Weights of a small transformer language model.
Training: a variant of Adam for these matrices, 1605M tokens.
MLP neurons of a small language model. Each row is named by its layer, matrix (down: output weights) and neuron, and shows model dimensions 160-255. Each number is 128 + 32 x the weight over its row's rms, rounded and kept within 0 to 255. Numbers have three digits each. A neuron's up and down rows have the sign that makes its largest values positive.
After each neuron's rows, "fires before" lists the tokens most often just after its 100 highest values on Wikipedia text that the model never trained on.

L2.down349:147120073200116095169131094144180135145132081136122112100065094131134156115121140164080147107141137185087112120145155143138124107096168099176129151097167124130187071115107121119177150114140140102075126074067098087176187120137108190141151163170128139099125059102077138117139118107107075167
fires before: "\n"

L16.down344:070145082115104086118190073172081101172127119083092102160120079154086131116146140147130127076218127142175157107121185148164125147086103113102113144106101129132163152124137154111125107193089101148120148167149124145133119132159155178081155127159094146189196106122170133175133134121133158141
fires before: " |", " ", " No.", " W", " L", "z"

L16.down449:061138165112135137139159142085119197142153188112066093161070149111125099054109125173081096145145120059114151162178145225187106111210123094167120127147149128106150124126115171093156101143084141164133150128134139091098125145090192060094124129103148150103103165100157128117136092086154105146
fires before: "\n", " |"

L2.down24:190160157128110155162152153169117173121092159143099140127117067116166188130145084154073129045083117139141148114116166110168153140127095162116134113183151112093098125115106104161099123115179137113145101137196101127137112183117139085080128075121076179088109116186167195079170094088108138161
fires before: "\n", "h"

L16.down904:127066149170111095137171153140114064118076156123117175136144133149120066138125090145104138128105162136163123099115092090164113139104091079055100148131103149084105134163133134108138112109111059071054120165140078098096108110145092122115161107119105120176093129137070159111184121116087166114
fires before: " |"

L16.down251:132129067111160140128145099152082144096119079124138116197114110116095170074125150148132077088081121190116129141136197118170098145080092102160133148107118054106149163083115126178168151085161090144141147095100109153125142123126127118126142137118149132137150164150177155092136109175175146071
fires before: " |", "\n"

L16.down764:136153148164141144131134139090087098106165222153161156147098135099076169112133133124196142186181137119135129166143119143184098180079137103120151080099099089122157123067155167117151168112132076146076105124079079183077137129118126166178058120174088105107090141123125147187110121132081157130
fires before: "\n"

L7.down913:063084178183164141174121167072148138096140114078130162102214105117105137191073082135104114144138090088117092133171181129185145148082135104089114097155123107100127114039067154108165083145086128115107123131122142048131153131158072170088189113121151149114108070098106168131116128059087134134
fires before: " |", ";", "–1", "–10", ")"

L2.down960:103129089155150150160152123120149147144105132128148113069061164109146140084120144181139129118114108163148099146114080141079143126169114131142079144127118095131109107127137168154075169105145114063125187169190093156134161156164155100091059140170116130131188126162114141129139134111107152137
fires before: " |", ".", "6"

L7.down166:149067085152156111141096111110154144121150093156099147100174141065172104138136157136127117118103135137137052153147133169136104148090082118131130138176120132125089123116118134122104171139130110051152155116166113105125118105096126121176100150099134084153135124132123111172097076132139168120
fires before: "\n", " The", " He", " In", " A"

L16.down1006:095103146155139193111123056083092137139134059118083096147154186162125149140115140173138105134144090201145157149178144197133111161175113158170137129104098127147077130149112089130113151154128143165120122162107115146119170144141153063136128150146078149138150129141117087114162161086170163118
fires before: " that", " the", " a", " to"

L5.down1242:156160109166159164130094148156109181113145122136102118094148112171134151102138121132137083126124103181162112124069136112137162131051144139124152144113206142107106145138088143094146145080148097172156135201121135118162104083113138135149121115089213098125186170132129114147165130083115135119
fires before: "\n", " |", " Be"

L16.down1131:146180139083135152151132197158155121105120102156147113159151136136083186151131160108169091125145216183154124129156147100110093095091164157136120180083188195115063125115107179149120099089130157156079121189141121096139166148111131217159179126109145119101170102201102123184079107126149118079
fires before: " |", " W", " ", " L"

L16.down171:101104113115164160146118087127174196159141142144112080151100116117169082153106180150075149158099114115080149114142107072126156135088117133112122133171131176114163123138141125114101066172076208203105077075162098109117133118174137141104151077123169092123101104095166083105114169128096112105
fires before: " of", ".", " to", " and"

L5.down1114:132089157193113078132063127160151114177096109064125127124040146154151124135142177197108113154150102155089096138103112136139124170147113124163083120128127132068131085162118156129105147154115159144137115112149149124095183109118159155082102092079155103140138182127140108139131138179087072102
fires before: "\n", " He", " The", "19", " In"

L7.down380:156162140130143132145087160159197055121190091113076133115137180116100125143175120157168111137129129161137161119148142102142128101158146133087174253078099140038117121100075117167156095122160088071081122113130138128126109156183144135141121143116100119098120099124175150117104118090104118160
fires before: "\n", " The", " In", " He"

L5.down846:151099116143118143153124128190199115150149136144114120108163147098087121149135153113085144120156194114105070168131129129129129153118131111107104149074111135097134096155102145097149112126132119157123096120181124085116129124166148124153149179154124124105123122072136127157094128141102181133
fires before: "\n", " The", " He", " In", "19"

L5.down1108:105083134191138120134139131103084106126130062144137091146070104131209136139137068118141122139034150114183124152032131106133160113111149148138111183102129060113113134114125130138151151121171147121109099099181107094151061074160159157149141106111112099152119162116111127123147123151080161113
fires before: " |", "\n", ":", " is", " was"

L16.down629:126101099103109128084080108084067149149103170153092111111172104165102107120113130020125115096183156141105107122110195128142192212178141103156128122146054155127104104168111141135110138106119119117197129108125124132145133128137079115113064094080130145133144093142130149168106152069155085100
fires before: " |", "\n", " he"

L7.down1190:087118138090125100108135142085153090127087172095102089152205093059176151162159115147153136127158096091123101046115155129134084119133143109069123142141150188096097168081102094123151145156142142085164068098125142141145092087112144143092126169101108138167088135147105133103145142094108075095
fires before: " |", " of"

L16.down482:109133191104129104117086100168098106100200090161150132178123169069162130111134164101144104088124119195145129165080073126167111101199131098131158059213095105114109177150160151129148122101100120155153123120119134128092115130144197103099147155090165156158162132113162078191125151098126188178
fires before: "\n"

L16.down596:156090064135150107152070185118176144131198077201125091042088185120091159068146146104086116154112118146178158171142117136169117100170136110135169169119116109111175169152109151168164152131126105115159125108113082101137115063165157100123139194143116118172137144142123148102146071149143179141
fires before: "\n"

L7.down512:121106146087119121137133111120112204172124113131072100104150097141135143153152107090132193121153121099106114089118135148147133108101092128121115144128128170129144155107202155088115082116131153132091179071191102128120131136095159138114120160093191133139165121078133136161190116139076097118
fires before: " |", "mon"

L14.down1324:066117090120099100110170135114118118114125099134054118110182156138210111113117120160082113163112161161145074094134165108154148163144071157134150099119147143160080071136118095138154180104123094153106090110178142132091151166151051185150154155095078123168122124058122197122156155068125134162
fires before: " |", " East", "iel", ")"

L7.down410:140090177182107174165108152120135117140116107123075136078181130118084147153184129130108093132114177140123100142130133114170070166150101156096143135113110103095149113099141107159153170111129108085104031137145156115139130140114150148119124125088071133122108079136099114096130146177113140169
fires before: "\n", " The", " He", " A", " In", " They"

L16.down646:132094122085145126149086162142114163085142163128114086155127094167125131158149139102126169102121175115092166129109142176183107109160075112136118116177111136122099173074140160093171157138134116157107161177104083158152176127110129103129195137096121150119090153133073120140109101141107088113
fires before: " |", ";", "al"

L16.down726:147022109091100161181140123141146077093131131083111125100124131149148125168118144152121090092136146142160127175066086106109121114104143121142150115128156110193095198118141081144110177117126120066132138096133142121099135107141069135131107181092118111140138087147118126082103171068099167141
fires before: "\n"

L7.down427:121097113092128155110070116090156107123121151065174139111138139147079123176120116082105167170145175128152116109096115128090149171099121186100102091091212142106110171147071137136115122196079094118135128166138046186169120079102146108150151075144154142099148188100128106177186166195103135133
fires before: " |", " the"

L2.down188:148132156144093121162120141083164096104070169141106150127121118131097101120139125146166138140122074182122069060062122112141127131099140090135118133125100075109159148143163149150171089126091119111173160189060099162119132178138102095100153143141130070131144158102130146070146128104066160114
fires before: " was", " is", " G", " has"

L14.down706:162112219118186108165118151142070208161142151108137121146165137118139146118121139074126137133173124149110114154140083128130148147118151148168126065131089128195149136160108129141153144184126109153117128133073155160166111187134131145152147114146126074071081179090105138053138118128102125121
fires before: "\n", "The", "id"

L2.down189:179107124116068141114182065140167171105187077146091170120082135095137104094074149213164098065087089086126107095127109123186055125147212106087117063115122111148154156159147150099106117126122139129106175104159116099134136065107112077151069104207151128109105087129088154121163094173073146145
fires before: " |", "ency", "as"

L2.down191:160117112102160201112136158123087115151111137083151129130142126048130091132149164105157130136094150121180107141108154141134104110134180095138163177115129079182105174120136137149068161160164114136103143123150144153165128105079128152149111139124138161090120145159096103150119123145150093117
fires before: "\n"

L5.down975:174132128096132130143095149143111116101092104110152178135160080135129094116132135156102161191114137103155107151136122167122121081096130161111109131097063098132117198137141172158068135083128110082094123148116157127196091122128134125168152143081107107198143169158142125125149198182154158176
fires before: "\n", " |", ",", "."

L7.down661:115098141152124142103088134133091108121127070105127148129122142136148146149167130135066112135129149134130063116139147112160124133153124113155126122091112139110105082138091096129145176125122138115135139155133159130102133159159149100141166146131090103164110084158086121147157126096129096187
fires before: "\n", " The", " He", " It", " They"

L16.down828:104118141208095108053093127063130183177137126125163156133095161187108131139120142143124192078141102153096120110125131108097136069083109135142104170097117161136111132152123124135166171146154096149152200100064184186107171146210125111157120128159099138106140164133142116173136159142110156097
fires before: " to", "ah"

L5.down633:132131129139163175189137185105082158118077120112093093102145110131119137215177113080076130117087106140221103097144121141148086116126107122139125127143074146141104179115077093117153156089198130169151158163124123086145135126121077139128085079188123103145175072140162124125110116084173128220
fires before: ",", " of", ".", " and", "ur"

L16.down795:165044143076066131098185174174145150095131161154106063131097144142168096164117118118132127139118088131165170132104124182101157152107078152114077136098107097119103140150117118140125102128130146090092137144093170147082119104102109138130087102133138138112106120148130176116090173125178147143
fires before: "\n"

L14.down518:135159116145115101128094122127102117119119145140206180093115136104133151098070131145098136104110098143135168078070144102103057089142142161137159132156175096121109145078176133164081080148128124106154124115075087152168137151132125153162123079117153162109119187173073143088164089125134165132
fires before: " |", " against", " to", " win", " draw", " in"

L16.down609:168138108078125142160143120155130232116110141167139122101116107145115129126137138105160133117123120138108118128114057098093107139143115130135139150135110128116127171125109127146152111133133157080118139147117124121141135125116105131161135109131187146111117116139122108159149126117101125160
fires before: "\n"

L14.down584:122115180154162131178145122167073146084104082152122158152138112115130132122101112127122130206136154135152076109183116132135145199111140103136158095061099112086185165123181129134094121144110081155131164139096109180159139086140092130131171098141139160140101127132122173104069109120104132098
fires before: " |", "'", "–1", "–9", "',", "–8"

L16.down1002:122154061141116121109139180231144100110127131091187155052092113161142184120156108140129172115099049111195135122177182106099132167104125138132124105110138131139112206148166080173103115160127116118144143141115103114148185131130133124150123068125120122116117139182118119176088137120187107123
fires before: " |", "–7"

L14.down1080:134045098109108115105081133107141168144097110056117145134110133125150093119123168193142117127100144171146114156163112155194075161099133086141094113113121102063098133141149127066168151077157202161112096115151113157192183107139149135101097096148139176158107132119163153169139205104127152181
fires before: "\n", "on", " the"

L16.down189:166110139130106067158134135110135180126093131131087142107079144127192105114100101078143129170191156170165096185050181153112131183154115162165088169078115118128111218110107053110152119143085157122113114176166095077090085097157124154184121106123126135197142137080072080062145124046136197106
fires before: "\n"

L2.down487:190079168132161169138108107102103093066180150115114129109167112124134173133093092148157201143144116086172090117036078139090138130115136069124117150095169116152105092139144140171082110113100139137097138151080097107097122115149172178083127075145122161081153128141174101076099104112121166093
fires before: "\n", " United", "al", "c"

L5.down1290:125099079137113217116117143109117158139121150143158140135150151096171103106087114107143117192123094125153082125121146157105129142088142113126081096151129095063151189188118161117052155107135080105149153159135149142124157121142155123122109068128086137137120104108157168090177142118094129148
fires before: " |", ")", "\n", " *", "."

L5.down1291:195125162162101157130075137073159146192191127125120139088186130064172130131137113129174131081116190122086112113132158121191071062182177097089164138155145086104090079096126151085117133125118129153132095130151118129155120112135141165156107161150110092122110118123138125137169102078145098145
fires before: "\n", " In", "19", " He", " The"

L14.down991:107138080137146210219140099122092124167096085094126159149135145116139152192165102120099136105118166136207139113088083168136107080141091104104108108194081094102112165159137118154127122131048127109109125151130137086136181151099156169163136152137129094104157095170147069097167159088147133121
fires before: "\n", "ment"

L5.down694:093141151143113140103113163148102169137119112152097134061119084129103072116158163141198103152190184119128187105088161169135118089078175108117098172161166147123115133128164137148151128112081083068145107080103140101144173116136100132084154122071124102141103060170124118109149136117093129123
fires before: " |", "–9", "\n", ":", "–1", "–8"

L2.down494:094189118146128134145118124124134147122092100150119170146102140071114136119110112153122163161152123123142103125115099116122157103162107119133095162126091073130187088136111142132078128186117127151103115160200137117137126149101113164136133098104107168096148124119169147150134129154116117123
fires before: " |", "2", "8", "9", "0"

L5.down1004:127084075101153112085148072095102073152140174103155171123088111196168147105158162169163091160102111104133099121103126129101140128168102095079103159115098152127237129100159123167135070108098102093179125140075129149132170136139107106157142107132153115137190100109149116135177089137031125127
fires before: " |", "s", " of"

L2.down712:071141140142076113120126094072076125150155158183120173126104174174130134100129132131071202106126120133117157125189211112205141160105183134079122128065127126100098100147090158119125107143096074052142189158140109131085141095102142154119174111136131140087071124117161110201099154137098155120
fires before: " |", " to", ";"

L7.down1151:152119141104158132091105127141138184108060160066097112135112107106097134150124125160171133139138088075120105156113121112076135176093133128118061123088127103136097060135079095177111105100130162107163167123161098125150147119128233119150156125115099140137109192123123143089123094131168066138
fires before: " |"

L5.down309:145130153081097121188140128082135169136148142109054101187141094094112138092176090099149156169134164167150145126140162082117142127085141169113111165166066151114136127113122116144138103151142181159141121109112100110145191079142146132053186161173103137133116130122142156139119087143046140094
fires before: " |", " place", ";"